{
  "hidden_size": 256,
  "num_attention_heads": 4,
  "norm_place": "pre",
  "bias": "none",
  "init": "normal",
  "optimizer": "cautious_adamw",
  "learning_rate": 0.000733,
  "beta1": 0.9,
  "max_seq_len": 384
}
MLP neurons of a small language model. Each row is named by its layer, matrix (up: input weights) and neuron, and shows model dimensions 176-239. Each number is 128 + 24 x the weight over its row's rms, rounded and kept within 0 to 255.
After each neuron's rows, "fires after" lists the tokens most often just before its 100 highest values on Wikipedia text that the model never trained on.

L6.up140 [121 132 111 129 102 111  81 108 167 116 101 136 152 137 151 124 126 118 135 129  72 121 128 136 117 111 126 163 111 172 140 129  85 137  98 168 137 134 148 174 100 146 117 161 142 129 125 120 139 113 100 109 112 138 110 113 150  96 171 108 111 151  56  79]
fires after: " ", " |"

L10.up334 [169  74 142  89 109 140 147 129 138 166 135 170 146 115 163 146 136 107 124 119 103 130  87 142 130 116 109  84 156 124 128 131 101 179 142 159 133 131 110  94 126 121 137 145  94 152 123 164 150 105 118 105 103 127 116 156 113 132 105 115 110 167  85 139]
fires after: " |", ";", " Y", "|", " "

L4.up906 [106 145 115 114 136 136 115  93 165 103 107 123 160 126 137 135 133 128 128 130  95 127 174 118 110 145 146 135 131 153 131 162  96 181 110 130 139 130 135 112  89 123 133 146 112 140 145 140 135 158 144  90 141 106  96 120 110 125 141 134  97 136  64 115]
fires after: " ", " |", "20"

L4.up977 [ 86 114 171  83 119  91 101 118 113 149 127 115 101 120 134 105 121 160 111 168 109 136 108 111 154 118 151 137 162 121 152 125 126 128 137  85 120  97 122 144 142 148 145 127 157 148 187 116 150 123 108 120 161 121  67 160 183 136 121 133 104 107 122 111]
fires after: " In", "ording", "In", " in"

L9.up738 [130 148 156 148 137 123 110  51 127 144  89 136 114 122 124 134 154 147 130 121 105 112 133 148 125 133 149 136 152 164 115 107 111 152 171 122 125 106 134 149 111  98 150 157  91 141 168  74 116 130 130 124 124 143 102 141 142 116 169 108 101 135 170 131]
fires after: ".", "o", "a", "um", "e", ","

L8.up941 [173 142 109 103 113 160 118 101 127 114  93 147 174 142 136 147 154 109 150 116 130 112 134 126 115 132 114 104 122 128  91 123 127 125  98 155 190 111 111 140  92 135 120 139  86 159 134 117 154 173 130 137 122 171 120 132  96 108 140 124 132 145  92 109]
fires after: " S", " St", " s", "B", " W"

L10.up116 [119 129 108 121 133 110 105 112 104 131 142  84 129 131 102 152 169 100 129 164 110 128  96 164 146 107 117 111 134 135 155 119 111 125 103 101 194 142 114 133 156 108 162 129 101 124 106 176  81 168 116 131 150  89  92 143 150 126 151  94 118 114 131 121]
fires after: " b", " t", " B", " T", "T"

L8.up622 [152 165 134 140 153 132 152 110 172 118 129 133 123 113 152 144 127  97 137 107  80 105 122 132 132 138 122 155 144 127 154 105 155 129 123 136 142 133 154 129 136 130 141 133 126 133 118 132 145  82 142 127 118 130 121  89 122 125 136  93 104 132  89 114]
fires after: " G", "g", " consid", "H", " g", "az"

L9.up93 [152 157 113 124 121 146  96 109 131 145 152 169 129 120  98 140 128 104  85 128 185  87  95 151 162 118 118 134  81 111 101 103  66 143 110 141 159 106 169 149 127 172 135 122  94 150 132 129 148 138 108 101  59  91 151 137  97 162 134  90  90 148 119 116]
fires after: "–", " in", " ", " S", "on", " un"

L6.up943 [141 122 138 119 120 129 139  85 114 153  97  85 125 139 109 131 118 161 145 102 150  79 101 167  99 123 122 137 143 143 117 123 133 159 138 130 135 143  96  95 102 136 151  96 149 138 120 143 116 127 105 111  94 129 119 110 166 119  97 111 129 157 136 107]
fires after: "k", "M", "am", "m", "ol"

L9.up599 [107  99  83 102 154 157 149  91 124 151 140  96 137 151 182 137 118 101 133 148 130 135 111 132 116  96 137 141 114 152 157 134 107 177 107 132 209 122 110  73 107 149 161 123 120 129 123 148  85 164 115 116 121 134 143 114 116  92 157 139 103 139 109 120]
fires after: " B", " C", " K", " Bar"

L9.up438 [ 87 120 105 171 171 141 133 129 159 107 116 102 127 137  86 109 114 154  99 148  98 134 151 121 107 146 143 145  86  95 151 131 126 155 116  98 118 150 119 164 147 149 103 160 126 147 104 150 136  76 109 105  96 109 103 125 140 113 188  97 102 121 109  93]
fires after: "g", "c", "uc", "eg", "v", "ig"

L6.up665 [ 94 137 113 127 162 119 136  89  86 123 106 128 131  87 166 126 108 135 144 167  84 145 162 147 110  64 160 113 144 143  99 165  90 135 122 122 163 105  86 117 108 126 143 155 111 159 146 145 158 125 112 123 170 155 108 129 110 116 135 109 104 135  80 113]
fires after: " ", ".", "uc", "inal", "ed"

L9.up796 [137 138  99 112 172 119 131 102 112 131 125 113 122 137 113 108 139  90  99 112  55 158 121  84  99  74 133 140 133 159 140 137 122 121  97 160 184 116 103  90 107 118 132 126 111 168  94 147 110 197 100 136 177 109 138 148 135 103 150 102 115 130 122 140]
fires after: " K", " T", " L", " D", " B", "T"

L8.up1234 [135 139  89 102 157 142 125 109 129 145  98 156 138 134 119 140 100 127 130  84 103 158 106 156 125  93 141 116 151 173 152 111  83 115 147 142 153 121 125 116 102 128 136 123 105 125 133 103 104 162  97 104 161 113 160 111 115 127 112  77 145 134  96 139]
fires after: " R", " r", "R", "D"

L6.up803 [111  78 124 107 119  99 133 121 132 135  91 149 138 116 135 144 132 130 109 114  99 128 133  95 124 141 147 119 159 166 151 150 126 128  87 138 152 119 110 100 150 120 150 137 150 188 102 114 159 132 117 126  98 123 142 152 128  97 149  90 117 136 131 123]
fires after: " the", " T", " The", "The", " H", ","

L6.up696 [130 162 104 155 110 153 107  82 152 164 114 145 138 101 152 115 148 118 154 178 106 103 143 119  72  94 125 141 148 152 132 156 135 135 120 104 148 167 122 119 100 135 124 128 122 128 136 123 123 122 126 109 157 149 124 105 131 125 196  98 118 122  53 102]
fires after: " |", "+", " ", "ference", ";"

L6.up316 [115 126 103 125  91 120 142 111 124 139 132 111 119 174 136 148 113 104 135 160 115 117 121 118 158 140 135 155 137  94 151 100 145 121 144 125 130 125  76  73 155 108 118 104 109 160 131 130 160 143  81 127  88  84  78 115 153 115 175 126  86 153 108  88]
fires after: " ", " U", " C", " A", " B", "1"

L8.up688 [110 123 161 129 129 155 110 113 120 180 140 195 162 134 105  99 131 111 129 118  92 114 135 146 135 134 127 131 126 166 120 129  61 148 104 103 147 106 134 154 138 167 176 122 139 118 116 127 108 122 141 117 127 130  90 151 155 167 136  97 108 137 122 102]
fires after: ",", " un", " th", " s", "th", "h"

L8.up417 [113 105  80 134 116 126 105 114  99 109 158  90 125 134  93 157 120 103 138 151 106 100  60 165 136 144 127 134 130 124 110  99 139 135 152 159 164 136 149 131 186 126 114 138 135 122 115 164 140 110 112  86 124 137 114 123 166  80 152 158 132 131 120 115]
fires after: " up", " over", "b", "st", " O"

L4.up26 [110  90 147 132 107  83  88 126 140 140 109 162 123 104 128 116 141 149 134 114 123 111  68 109 145 144 128 108 161 133 125 147 151 124 157  75 108 121 133 134 102 142  95 107 131 152 155  78 145 115 139 123 114 169 124 173 168 163  78 123 115 164 133 113]
fires after: " |", ",", ":", " the", "|"

L10.up1074 [137 152  73 119 110 113 159  90 132 102 140 113 131 127 124 148 128 116 113 173  78 152 131 114 145 140  99 176 133 104 186 120 108 125  92 165 118  79 105 131 145 111 141  89 127 153 138  91 178 117 105  99  91 122 132 124 141 127 118 119  54 153  86  83]
fires after: " "

L8.up1025 [112 143 122 114 138 147 107 130 117 160 140 144  98 117 117 158 138 132  98 138 138 111 160 150 143  89 105 122  78 162 131 145 122 157 151 121 106 144 140 106 118 155 140 155  86 106 172 134  94 179  97 139 151 119 112 154 125 144 129 131 140 127 131 145]
fires after: " Comp", "al", "m", "ur", "ub", "b"

L6.up601 [178 151 144 101 161 154 138 149 144 145 116 133 146 124 161 110 148 130 163 104 115 129  97 126  97  88  90 143 131 116 171 124 126 124 100 135 137  99 114  80 109 133 117 122  77 184 110 136 124 157 147 125 157 147 118 121 110 112 170 104 137 111  77 113]
fires after: " K", " G", " H", " B", " Y", " C"

L10.up1071 [161 124 166 137 129 169 106 126 172 155 142 141 138 102 133 178 126  94 150 156 117 119  67 156 132 127 172 107 160 133 144 132  74 116 125 160 116 105  74 128 105 178 104 124 132 153 122 122 137 138 125 108 184  98 107 114 129 123 139  73 153 160 116 130]
fires after: " sh", " H", " Sh", " h", " he", "h"

L9.up1173 [113 162 109  91 143 109 119 153 123 138 137 157 114 145 136 146 129 101 137 115  61 136 134 152 138 112 149 127 144 141 115 146 130 100 102 143 159 114 107 104 162 139 148 135  79 146  98 147 161 132 122 137 154 157 105 111 112 137 122 122  78 106 120 111]
fires after: " F", " St", " D", " T", " t", "F"

L8.up692 [131 160 121 155 166 109 133 150 120 167 120  94 175 101 131 171 107 136 119 128  84 103 169 119 130 104 123 125 144 114 139 135 133 149 111 113 145 128 114 112 130 139  87 165  77 167 137 108 135 177 126 118 158 131 101  97 118  70 167  84  89 133 100 144]
fires after: " F", " I", " G", "F", " E", " C"

L8.up38 [137 145  79 101 137 146 144 107 103 150 110 122 103 155 132 129 102 122 185 129  71 141 159 109  90  54 119 163 139 121 142 120 121 152 114 119 116 108 116 127 122 122 104 145  89 143 122 164 141 137  95 117 165 128 142 124  72 140 162 104 100 154 147  98]
fires after: " N", "r", "c", " d", "ic", "F"

L6.up971 [152 122 194  93 154 137 138 139 107 160  97 135 139 149 129 158 134 113 108 165 112  66 135 116 159 116 144 152 144 113 100 128  91 125  53 146 141 118  98 117  91 110  67  93  69 141  87 127 112 170 111 105  95 128 145 117  97  57 153 134 100 107 113 102]
fires after: "1", " G", " g", " F", " O", "2"

L4.up366 [141 123 116 150 120  98 112  93 139 177 146 167 108  85 115 131 113 142 166 118 124 135 113 122 137  96 156 118 170 106 165 146 135 139 140  77 157 128 122  93 101 176 175  97 127 125 178 127  92 134 144 133 138 112 107  84 111 128 100 118 120 156  93 111]
fires after: " is", ",", ")", " was", "i"

L4.up362 [101 117 130 115 138  97  91 136 156 131 128 161 130 145 113  99 144 119 112 150 123 107 113 164 122 144 158 157 131 167 152 142 103 139 129 167 198  88 131 159 126 148 126 128 127 153 159 100 144 130 129 129 113 117 136 157 181 127 128 111 109 154 112 122]
fires after: ".\n\n", " |\n", "\n", ".", ".\n"

L6.up744 [132 101 145 110  69  93 114 103 129 127 125 141 123 130 120  93 128 113 121 100  97  80 142 159 132 154 119  97 111 150 159 127  80 154 143 161 168 103 132 136 111 121 135 158 138 127 179  95 145 106 122 117 103 150  78 137 140 118 113 131  90 182 141 115]
fires after: " \"", " (", ".\n\n", "\n", ".", ","

L9.up133 [139 105  83  93 141 126 175 102 137 106 150 143 140 127 125  93 125 146 145 160  92 130 128 164  90  68 125 159 105 119 139  99 116 150 137 116 163 117 138 148 156 149 113 145 121 152 155 163 142 132  73 101 161 103 144 165 119 192 141 122 135 106  88  85]
fires after: "ic", "p", " p", " c", "ad", " P"

L8.up861 [140 141 118 120 149 139  74 126 143 154 117 101 117 119 111 161 121 106 154 162 112  95  86 122 128 112 130 146 132 138 144 119 146 135 159 140 126 162 111 155 146 140 164 133  99 146  92 139 100 110  96  98 103 129  94 100 120  96 114 140 114 142 108  84]
fires after: "0", " O", " P", "3", "5", " up"

L8.up199 [142 113  72 120 142 141 137 133 130 130 109 146 148  83 131 155 130 120  95 135 111  88 134 100 131  78 147  99 119 130 136 143 135  98 102 135 123 128 126 107 119 164  93 182  91 153  89 191 121 150  86 120 124 133 106 134  91 119 158 117  91 141  68 117]
fires after: " D", " under", " ent", " st", " inst", "″"

L6.up583 [110  98 123  49 171 125 109 106  82  78 107 148 111 141 143 119 126 138 142  87 107 123 111 115  89 111 118 121 146 144 139 136 143 136 100 103 189 112 134 142 150 119 147 110 119 138 126 151 161 155  93 115 110 141 166 141 141 152 122 123 116 148 105 103]
fires after: " D", " v", " d", " V"

L8.up838 [100 138 115 126 160 123 118 177  99 151 102 122 112 150 101  97  92 134 136 134 108 164 198 166  95 117 107 118 119 161 177 126  78 120 108 131 129 128 141 128 142 145 143 118  84 129 126 118 103 134  85 115 102 135 154 103 161 155 144 111  91 141 107 112]
fires after: " R", " inc", " tri", " gen", " r"

L10.up726 [119 146  78 123 142 141 125 103 162 135  99 139 124 102 179 147 151 114  96 144 154 128  85 154 125 139 128 157 113 132 134 103 139  97 107 180 127 138 136 142 105 165 137 155 120 114 160 122 159 132 109 105 156 152 155 119  71  97 194 121 160 189  93 116]
fires after: " |", "|", "-", "\n", " W"

L10.up611 [142 107 123  86 140 124 132 115 114 108  84 144 143 160 142 124 142  84 142 131  92 123  97 143 166 122  95 124 153 118 144 146 140 124  80 100 164 132 132 114  93 150 153 127 108 157 130 123 128 147 133 137 133 108  73 153  88 106 185 114 101 138 103  96]
fires after: " b", " B", " T", "B", "T", " S"

L8.up129 [123 150 138 133 116 135  89 105 143 146 163 162 132 137 116  99 138 154 126 149 101 104 144 140 130 126 122 196 111 146 153 154 108 165  99 121 172  66 111 137 141 118 162 105 153 157 185 102 130 111 140 126  97  79 121 119 146 111 126 128  63 160 129 100]
fires after: " ", "–", " after", " until", " –", "."

L6.up722 [112 120 148 118 106 121 130  81 121 130 122 171  88 149 102 142 132 135 198 148 143  53  90 178 128 147  96 153 151 134 118 144  98 156 161 126 138 108 111 147 144 125 166 121 132 154 132  80 136 130 125 122 115 110 130 128 153 100 108 134  89 114  97 123]
fires after: "–", " "

L9.up494 [119 134 131 122 113 160 133 103  96 130  84 134 102 174 116 115 121 132 128 130 122 161 134 113 109 136 130 135 130 168 101 105 119 161 117 156 144 134 128 126 123 161 125 114 123 132 159 147 126 142  99 137 136 124 183 152 152 132 113  81 106 132 119 126]
fires after: " m", " s", " p", " sign", "us", " M"

L6.up549 [118 116 151  96 162 124 117 101 138 171 102 138 155 126 117 135 127 142 127 108  84 161 123  81  98 121 134 130 162 142 116 155 130 126 117 117 112 151 139  79  95 115 141  86 119 101 115 154 111 148 124 115 127 144 112 114 145  88 154  93 114 133 135 118]
fires after: " H", " He", " B", " L", " R", ")"

L9.up236 [144 142  94 180 164 130 117 173 148 110 146 106 121 142 126 102 132 132  98 153  84 128 144 116  89 100 144 118 122 126 135 130 106 122 113 146 141 125 130 103 169 161 111 139 121 140  66 137 103 141  98 133 132 144 112 153 129 113 164  96 130 105  59 132]
fires after: " D", " dis", "ig", " d", " under", "eg"

L6.up963 [132 155 135  97 116 108 116 107 126 107  86 168 134  75 109 107 122 132  79 134 108 157 117 121 107 118 107 109 169 130 146 133 124 124 102 149 134 151 176 162 156 132 158 125 142 147 178 118 162 131 121 123  94 137 157 129 137 169 105  86 105 135 146 140]
fires after: " in", " the", " M"

L8.up1149 [121  71  79 157 163 148 137 124 134 101  89 121 136 125 124 101 112 104 146 162  98 128 166  94  98 113 117 128 141 147 129 128 133 151 183  84 113 119 127  85 129 120 124  91 107 129 145 173 105 150 164 118 162 139  92 176 146 109 158 120  99 124  75 119]
fires after: " was", " is", "ar", " g", "g", " are"

L4.up499 [126 127 144 144 124  83  68 113 156 155 138 128 111 103 123 100 157 169 143  95 111 115  84 137 132 147 148 140 134 118 138 149 134 152 151 111 135 129 123 142 116 156 112 116 120 130 157  92 114 112 121 121 158 158  94 172 148 134  88 110 113 137 108 124]
fires after: " is", ")", " was", "ale", " also", ","

L6.up294 [143 140 141 106 167 122 168 125 215 198 118 136 156 111 113 177 117  93 160 139  75 115 112 107 125 100 173 147 147 160  92 127 158 124 146 134 148 161 139 148 140 129  99 123 105 123 142 130 150 110 120 109 147 157 125 110 122 133 146 135  94 161 124 128]
fires after: " g", " O", " G", "G", " St", "I"

L8.up760 [132  90  97 137 194 145 116 107 168 117 136 142  86 125 131 172 111  99 124 157 101 120  87 117 147 140 147 124 124 126 150 134 111 124 140 105 137 176 132 120 153 136 108 125 126 158 122 165 150 116 114 120 151 119 102 113 129 148 150  97  87 130  99 106]
fires after: " I", " was", " ad", " g", "v", " G"

L8.up87 [163 117 103 113 108 165 118 117 142 171 119 150 106 112 128 134 125 132 165 140 147 132 135 126 150  95  90 141 163 131 110 107  92 132 150 108 107 126 134 104 133 178 132  91  89 155 162 124 105 194 109 114  91 109 121 128 121 185 111 119  94 139 111 150]
fires after: " S", "m", " A", " in"

L6.up532 [136 115 121 103  81 130 148 102 167 122  95 151 168 140 132 135 127 117 123  89  94 119 135  84 100 113 104 133 153 102 134 167 128 173 168 108 129 161 131  79 123 115 144 128 139 145 149 118 141 167 130  99 125 125 109  89 151 129  88 128 114 141 110 134]
fires after: " |", " ", ";", " M"

L8.up738 [ 63 136 112 139 131 153 109 104  97 107 106 168 154  81 124  92 149 130 110 150  96 147 133 173  85 144 153 148 136 134 124 147 116 125 121 144 147 115 106 114 127 133 201 138 139 157 173 125 139 132  94 101 143 109 110 113 167 167 107 130  36 153 151 120]
fires after: ",", ".", " in", "m", " im", "ed"

L10.up947 [102 119 128 148 102 121 101 129 184 120 135 159 132 107 172 142 133 159 153 110 163 135 103 145 144 124 107 171 126 138 118 155 139 126 135 112 115 163 132 132 101 104 187 182 109  99 155 136 100 139 113 117 121 104 146 128 130  87 108  91 124 156 128  93]
fires after: " |", " /", "ul"

L6.up435 [ 96 147 114 111 178 127 112 127 167 128 112 121 131 147 133 136 145  92 168 159 103 134 120 123 117 109 138 155 124  90 120 108  79 135 110 143 106 163 109 151 102 136  94 141 138 137 104 182 131 121 133 112 122 157 149 123 116 121 182 107 104 155 135 116]
fires after: " I", " ar", "I", " bl", " sy"

L8.up1138 [ 83 123 147 122 135 152 120 105 128 131  93  78  97 145  81 133 128 124 129 158 135 114 157 127 117  75 141 168  94 127 134 119  90 123 120 107 124 151 102 101 129 158 133 103 130 125 168 120  57 136 103 102 135 125 122 147 153 135 102 118 122 167 150 113]
fires after: "ur", "ol", "19", "em", "m", " m"

L9.up188 [126 107 107 149 137 103 108 123 182 141 122 164 142 132  98 115 102 101 156 114 101 132  78 134 127 110  88 137 124 160 164 147 156 117 122  98 146 131 141 114 159 120 151 126 144 144 150 135 158 157 135 125 112 121 154 117 165 159 111 115  83 172 126  80]
fires after: " of", "-", ",", " and", " a", ":"

L6.up170 [132 139  60 100 116 120 170 102 119 118 111 156 110 120 117  96 163 128 125 101 124 126 102 115  76  94  97 128  84 107 142 120 101 125 129  85 131 115 109 112 157 136 117  97 103 126 131 159 169 127  77 129 161 132 112 145  96 150 130 116 147 140  97  90]
fires after: "iv", " v", "n", " var", " d", "ic"

L6.up188 [110  99 120  90 127 107 127 101 108 127 100 148 112 103 138 126 155 153 104 138 152 139 100 192 136 120 129 138 126 168 154 109 127 156 122 131 141  90 134 144 104 148  96 132 134 140 150 152 131 118 108 112 162 149 128 160 123 117 131 100 104 122 145 106]
fires after: " in", " In", "In"

L4.up730 [117 134 136 109 175 127 107 125 126 202 126 148 149 103 108 127 131 138 113 145 120 132 115 167 141 128 178 148 160 181  99 145 118 130 148 123 137 107 117 127 137 145  96 142 128 158 180 135 134 122 163 117 126 151  78 145 123 111  96 116 114 161 109 108]
fires after: "\n", "\"\n", ")\n", ".\n", "==\n"

L4.up839 [ 73 123 114 106 110 137  90 130 125  96 122 175 111 118 133 107 100  91 155  96 124 136 101 124 118 126 124 123 143 130 127 163 103 136 108 131 142 154 135 163  95 139 120 135 129 170 150 143 144 147 129 108 116 129 152 150 170 151 100 121 122 154 122 109]
fires after: ".", ",", " |", "-"

L9.up354 [112 122  98 130 134 124 138 135 104 102  95 135 104 112 142 168 137 114 124 148 119 153 150 176 114 146 139 106 117 162 125 109 126 130 126 157 155  82  79 120 116 153 171 137 157 133 214 100 150 181 109 127 110 109 156 138 127 168 143  97 119 135 156 135]
fires after: " s", " t", "s", "us", "ap"

L8.up376 [ 85 113 102 112 135 128 129 127 108 166 113 139 105 153 100 125 164 138 173 187  72 108 165 154 115 148 129 141 116 149 114 132  76 188 146 139 130 170  89 118 123 122 136 152 121 113 186 143 101 139 142 104 132 153 101 154 139 119 163 109  74 150 143 114]
fires after: " H", " h", "th", "h", " m", "em"

L8.up574 [175 142 123 134 123 148 113 125 150 146 153 148 130 124 142 120 170 120 102 130 142 144 108 145 122 125 116 110 117 132 114 140 107 114 129 150 141 103  67 125 138 149 162 101  59 132 137 135 134 182  96 122 142 170 113  95 165 141 180 113 117 149 112 128]
fires after: " h", " wh", " t", " se", " Sh", " sh"

L6.up519 [138 145 112 104 122 118 125 105 145 120 136  99 172 141 157 121 117 121 100 149 117 104 112 112 180  92  97 142 168  73 135 140 101 125 151  76 110 130 172 104 131 110 117 116 133 174 151 118 178 141 148 126 115  98 100 151 143  94 139 109 121 155  99 129]
fires after: " ", " F", "1", " C", " f", " |"

L8.up552 [101 122 130 133 123 119 148 124 147 150 119 171 146 120 141 122  89 148 126 143 123 137  95 146 120 154 134 133 127 135  83 164 158 133 121  99 160 128 112 107 108 167 118 132 147 127 161 135 142 121 127 124 100 147 127 126 113 159 119  89 118 139 107 104]
fires after: "-", " |", ":", "R"

L9.up1213 [125 138 101  97 136 137 141  96  93 145 133 131 161 146  92 134 147 176 134  86 144 125 143 160  71 129 107 109 115 125 126 126 107 117 149  94 161 117 143 142 139 161 153 139 128 149 117 146 137 146  85 136 153 127 153 141 108  87 141  71 129 125 107 138]
fires after: " v", "v", " de", "iv", " commun"

L8.up1199 [107  64  83 117 125 118 103 117 127  96 112 108 121 140 157 161 101  92 182 164 123 121 119 102 132 131 109 152 127 119 138 138 127 138  90 143 145 133 106 116 159 131 141 114 126 156 171 163 166 147 102 119 101 134 121 144 125 111 132  91 103 115 103 103]
fires after: " |", " "

L4.up748 [115 132  74  86 199 113 138 116 147 151 104  96 152 137 136 139 130 175 127 120 114 123 153 147 112  96 108 109 170 118 129 133 122 119 136 134 117 144 127 135 135 149 117 113 112 132 131 125 148 129 106 102  90 183 142 100  91 105 166 118 128 159  96 134]
fires after: " G", " S", "T", " F", " I", "E"

L10.up303 [119  74  98 135 124 146  85 117 111 119 151 136 102  89 126  90 154 129 133 199 150 126 174 110 107  98 107 131 143 143 135 162  75 118 125  96 130 111 158  85 132 142 122 146 132 151 142 173 120 111 131  98 124  86 130 160  84  97 158 112 129 142 146 121]
fires after: " a", " is", " an", " was"

L10.up1090 [157 169 114 124 143 147 122 132 142 103 130 104 150  97 129 128  86 110 105 125 109 136 127  93 151  78 144 149 105 107 181  99 114 135 106 136 129  98  93 111 129 163 144 149 113 151 117 101 111  79  87 102 149 116 140 145 134 109 173 140 119 127 123  93]
fires after: " ", " un", " t", "t", " ac", " T"

L8.up1141 [130 126 120  56 142 107 177  71 147 128 108 102 163 118 133 126 126 185 120  90 115 141 109 121 149 159 166 107 136 161 152 141 122 141 135 115  91  91  94 111 120 103 110 156 153 148 109 115 149 128 134 126 103 113 155 129 111 146 131 125 154 157 139 124]
fires after: " the", "The", " The", ","

L6.up717 [120 119 147  61 166 114 134 107  96 108 128 118 108 154 148 122 114 105 123  92 127 140  80 127 158  96 135 104  87 112 146 114  76 137 110 133 179 138  94 141 136 140 184 132  89 112 105 150 162 137 121 110 109  79 120 125 111 127 137 116  88 132 122 113]
fires after: "N", " n", " D", " d", " T", " L"

L6.up536 [104 127 116  92 152 109 105 110 151 111 136 150 180 142 112 142 110 125 158 142  97 148 119 106  80 150 111 137 118 145 136 154 165 155 108 140 141 157 127 130 118 110 113 111 164 144 134 123 182 143 154 109 119 120 133 120 158 149 130 109 136 181  93  96]
fires after: " ", " |"

L9.up1205 [102 133 139 150 135 160 119 146 132 125 111 167  99 127 150 107 116 168 113 126 109 130  99 131 143 178 110 111 142 135 163 153 150 172 110 111 136 126 131 138 126 130  92  98  97 132 143 171 174 131 139 118 126 110 181  99  85  98 112  85 120 141  79 127]
fires after: " go", "v", "iss", "os", " me", "ve"

L9.up840 [124 116 133 100 150 118  75 133 119 180 135 144 134 120 161 120 148 121 115  89  82  78 115 140 154 149 116 140 140 139 109 136 101 137 172 107 146  99 155 154 110 115 176 142 143 177 158 119  47 130 125 135 127 134 127 122 119 127 143 126  93 115  88 142]
fires after: ".", ",", "h", "w", " and"

L9.up492 [157 104 115 126 119 124 110 128 124 187 137 148 123 131 157 165 132 131 138 120 105 109 116  99 141 157 128 138 128 142  93 118  99 168 142 138 109 129 100 172 124 141 148  83 124 101 171  96 113 110 163 102 140 115 135 142 119 144 142 105 136 131 117 139]
fires after: "w", "s", "h", "ash"

L9.up44 [135 110  88  95 131 153 140 112 106 118 111  64 163 120 161 154 145 111 119 137 108 160 154 148 121  89 114 164 122 187 150 121 104 141 130 176 140 104 134 114 156 147 136 119 165 117 127  99 149 114  92  81 123 103 101 159 141 170 177 145  95 152 126 115]
fires after: " c", " the", " ", " C", " In", "ort"

L8.up1046 [128 110 138 148 122 122 140  96 128 146 101 131 134 109  73 112 141 120 133 141 150  95 136 149 113 119  94 140  83 169 140 101  99 112 153 146 153 100  93 102 152 178 157 135 126 140 157 118 109  81 103 121 126 132  79 133 153 174 103 111 105 138 133 105]
fires after: "em", " m", ",", "m", " M"

L10.up464 [163 149 113 106 153 118 162 140 167  94  97 140  97 109 126 133 124 142 174 148  85 135 127 121 107 100 107 167 108 122 166 131 102 143 151 164 148 119  72 153 128 144 150  97 103 134 130 134 126  75  91 100 147 142 129 180 125 121 210 120 117 112 106 115]
fires after: " p", " P", " ch", " T", " t"

L9.up853 [126  74 116  97 107 100 126  53 176 140 127 111 127 128 161 114 106 144 187 117  80 118 135 175 134 147 118 144 167 105 156 135 114 138 157 105 151 143 106 136 152 141 166 142 144 186 129 102 134 119 114 124 107 117 130 137 136 112 117  86 143 124  96 118]
fires after: " ", ":"